Weights of a small GPT-style language model, trained from scratch on English Wikipedia: width 704.
MLP neurons of a small language model. Each row is named by its layer, matrix (gate and up: input weights) and neuron, and shows model dimensions 48-175. Each number is 128 + 32 x the weight over its row's rms, rounded and kept within 0 to 255. Numbers have three digits each. A neuron's up and down rows have the sign that makes its largest values positive.
A block is one neuron, or neurons of one layer that tend to fire together. After each block is what it responds to, as a language model described it from the Wikipedia text at the highest values.

L3.gate611:105143130182130145083140067112127159181116200153070126094138115139150087122080146116110134126170175129107106070135139112126091126086060120106116148077123201147093140117113175132103173116108103060148106112114103091124159118173072121165126129145147150155119081104129134030083113147087110152118180101151112180128154173138139164134147155101119120115183085150158139124111181154135112110131
L3.up611:159079121151109173147145133117132140108132109101185145090173107078182138072118091133185090127107124130107161146184090062100140116147109140087096124107133078148138119165153161142102106102129096160123117140134127171128156102147146117125130183119156095091137110099124147126116104073097158140188137129157177135146129255133119097107179168140114179115083108093103073123147155106101099111101
L3.gate758:137118142132128120174146088179124120105083104117136109110184086164121119108093091106110071126162125202149118187151126119075122101172104103094142149097112129137092135149117086094084095138152188124126131135132157145141142119130116080084176116110147119105098130085170129157143145132138165117131143153103133131061113104142183122143130122128123151102089127086081090123141147135112092103120
L3.up758:124130165104186130108135152112095110136170105092101102137134095139148131149083115140145094120120175163163150147144149087109120194152130167133159146119145130145131097124156091071132134167132130127100099126071133115118087073131067122107113096111140102077066116126151095172118125163101158124153144160135174134127113150163167087134155117161099127109122148155180130122121169125112087046141
L3.gate1117:133176113098120140121153131185058103082149160113071076144141123144109120121142160142090093114084154053131144134104166119196125140085094096155139130124117196147134147125141080146054095149126151122135073130157131114160091039083107156186141128123115080106080160128119178147118101148159060167131097108115084158129140153176174118052154108159124176043190159143151102151136159131155094079162
L3.up1117:109130160176133096149142119119166191113095189150161132183128075125144117184150116165089137179084117079127165154134161134102152127134097130140137164123133117103107144128186094085147116113125133132134069161155164151130128096120127144099082143135117119139144099136174126129144077091119086102143130090055105091129113079131151073203196052151086104101093170124144109135153109218125085154180
L3.gate1165:081120176087041197111095155102118122146089110134154123138214124112172122104122085138171154123154139088082166121145076112095137118105081106102173123114177176133184143149118114065113134108134131084120104134126140164092089089081105168105140106147150078110109100125142117158106046125067145171164137119133170203163185100146087113195132099107096116158136145145104071165128115153080071148124
L3.up1165:088108131225153138139176146152150135105113166144143139163134127198148155134148100200121111170200104144090151104166108125101175163126135141096103106111142144096104082166133102105104142131114210147116127095173146102094129090164120163095095112169119070131122135063114119110117092135141123132169109134126109102116097125201081070132138076178121152136113095101157092093152120190084077099154
Description: Table header cell separators. Pipe separators between column headers or cells in wiki tables, e.g. after Goals, Seats, Notes, episodes, plus occasional score dashes.

L2.gate849:114080098095094089169134145135105139107146042129179165093123058122107041152139098117109138141183155113129084114091170039096100112099122158106084121142095107194111109115101051113122091100157132090146050138182094135157178102138134102153116083133127119104088050122191122132093153141133114092112127128135108121121125109120176143108121140128143130157076174147084127124166137150172148174109
L2.up849:101080135052111162102153171114079072203131144108126105091088063117136090085120026146141133160123108090145062143132136127052132111163105141146162118162171129202117157131097090136138116170160089094143127126116099140126104075099138153221125110101126137122085138109147104114105139145110144128107099119160117137146072118124199091078122090153139128085185135110098122147122126144171145113079
Description: Range and list connectors. Connectors like and, to, & linking two items, strongest between numbers or dates in ranges (from 18 to 21, between 5 and 12, 2008 and 2009); also name lists.

L4.gate145:110130159159137145137129119151117157116118139123162149080137173169158164133174119116134129123124107113139124097167128149165117145206103141107088111107136102155135119149085112145093113113170170150161090054147144114184088072095136099121176133130132069137154118099128157184147126155129172115117097171083166185164060147118102136114196142145122134128204171167100094129104135140147110138071
L4.up145:118149102155137147164065147152144133092180156152112146121068115142136112128115141145124171157121155116111141109102166136110143096215113157091127200093138104170138103181097079155110088178115155132143121129115164132115097088082077104139143046137173130123152156107191122161136140141138187108085143139125137149130093138171029157132175157144119121111168166099100118104107110116140125117101
L4.gate256:123133147106135116148122149194080110132149140114063102118097110144146154154152160169127108099114122163206143169051097079099138076124122154137131160161107161092086145131131150115150187107127119115136163138117155140162136179144145085129157092128128091105116108187188151090153111142102093130101106109156136160137087117125142223079099116102133076089104103125120170160097141141141159119171
L4.up256:090127160110155102114116065109125162141134158110126148161065139135148145176062136104113148092115121148072149131154167136156130129201124112113151110104190177126103175146123124035140192146058177194092092155157187135197069136161181105101168126127100134097085136044136088189153134085141147186147137166122177115155143108169137165104127170058141117093140110123112086175192121123105095126117
L4.gate628:160079173167168097082098109163156132192190157106147128132082139075080190078094138111144193084140045155095118154143101132103150145053166097103123109107186154125132116087107109050112172103096151091110146100046148123138129132137163148145134166137078147106095144189155108174164146120130067147070167166146154137175086106134175170064127080068140135156111097175083097183119140096138149081123
L4.up628:144117150141121086153104153092136159107115122105154148087092131111125157063151095142139090152150134150092128128110151163121135146122169111073109177125113121164101066125154112060092139101118182107142182227151144155212050072128111153091096116129115129087090134136087170069170085127153128144199119082123127186126082147117108135112086098155144102097086136135190137065095125168090112148094
L4.gate1127:137182139126131134112219136111119116091156122158152147075123181148113111080154059117155101140173107186139102133161141152164166118111117097119053061128095108107116111131226141120137176090129158163139147091090108137205090120110164126137171087123209140119069120127120152147122067104122115137255104168118154100166088138117143089132167121111156135179087132139154119168206145084121155144137
L4.up1127:149086137112140134151135089106102145105129139166141144130133136124131134147112162135122086112151067151038134119169131159098137180139057131152135175098103152093179073159123112106202129082177121162137095119195152096191186078173115125107136201143097147150087073062105133135163162157149072154078120106141167155107103133106163122125199114135163077121098153149136168168107167136129121160092
Description: Table headers and durations. Mostly the pipe separators in wiki table header rows (Pos | Team | Pld | W |), plus time nouns after numbers, such as 65 years, six years, a year later.

L3.gate415:131136161158002178114129101102139149151053127115108098121130147138139102155117161130142099143181142142132109120132055076046120116166084099221089142127103104178119091168106097073095131167100186142082151132158165128031155126151160083111166093149063119067205162104121105080102176071112156167115127139096130153072075136140182113159135086124132190134125100126132086148143126185075170101117
L3.up415:101137106063177064134198093096156090128119143124076149143126180189101117155103088077149199107097184124152146062125135123130104137119111091092157068093143095144139142143043112107108065142095160167146130129134148097173129063115178178117055213102141139146093123168153143211170113147155128142156162117138079159142121159059131109104052152181159129152153105089091126105133114090136121116110
L3.gate669:126146115150135150114123186106160146087112174076121078135127135173120111179089146184088108151120067123155155156138118152153150149175152137120164127087115120156136081152092076093117118152079133140105121098170107103070171113116096139134102108123114163126113082096111113101138075109150139113120083114134123113144084137163130105179124089075159124145112195153132102114157123145079114130114
L3.up669:161150124119040136109115107126128106180167123120121069198166181093149124138119104193121104139120113105149131097131124142142103126160199084166136111127159138171157154112088129142104164183076100154103107132099121184089139135105076134199117154094118085084154090131165107075178102150090083146134146119132079122092126160126104129108088111116091144136185127108104110130145071124109106134117
L3.gate732:162136118166112174119093140062116136121069120150158134130143133083114128196078142151099055125165092116114162094133084108117076130096099140113093124114074125106119099148074073163117142160137110148135100131129185120090109136132054119174055137137104103114143144098104180077107105163131079160174080142130099118139071114084113162141176119106072082089160133161115146101177026156144146090116
L3.up732:097123138079112201135123082105157094177097131083126125178125232105150100183105178157080115112159089090147162103107085149154073121130128142186129130120131114217128104118095095140147147197122173141099116166143152159130146106105126122152090137072113104104126133117140100064180111148128129129124074142139094132138141191120181116186094159154114127131139101195133093146167139142119075119117
L3.gate1148:159115134138124081194142129111144121102095127159121114135193187157142100162122075166113092099136116179079144071159127111076137144145157152154127125073050154078087055178149094186137185166107159126128081132186089076130081042155090179153159144132155210102140169068131095075177105159126162144108167135128190134145096102108175123151174120156126113142150143138093104072151159182140143176106
L3.up1148:120122150164081131169096172132109100124152197102192117097130130134147128073113142187112156084140111183094122130147056132142033104159190096133181142153145124114182068154106096117102151107091169103129105126149131168144083141132162074149074117085093139127101142079125108089091102140113154087105128131164108209053112178111135158129117145139099129089101156200162147139104116123075093079165
Description: Name pieces and list separators. Mid-word pieces of unusual proper names (Ar|évalo, Carv|aj|al, Mao Z|ed|ong) and separators inside tables or lists (" |", ")", " and" joining items).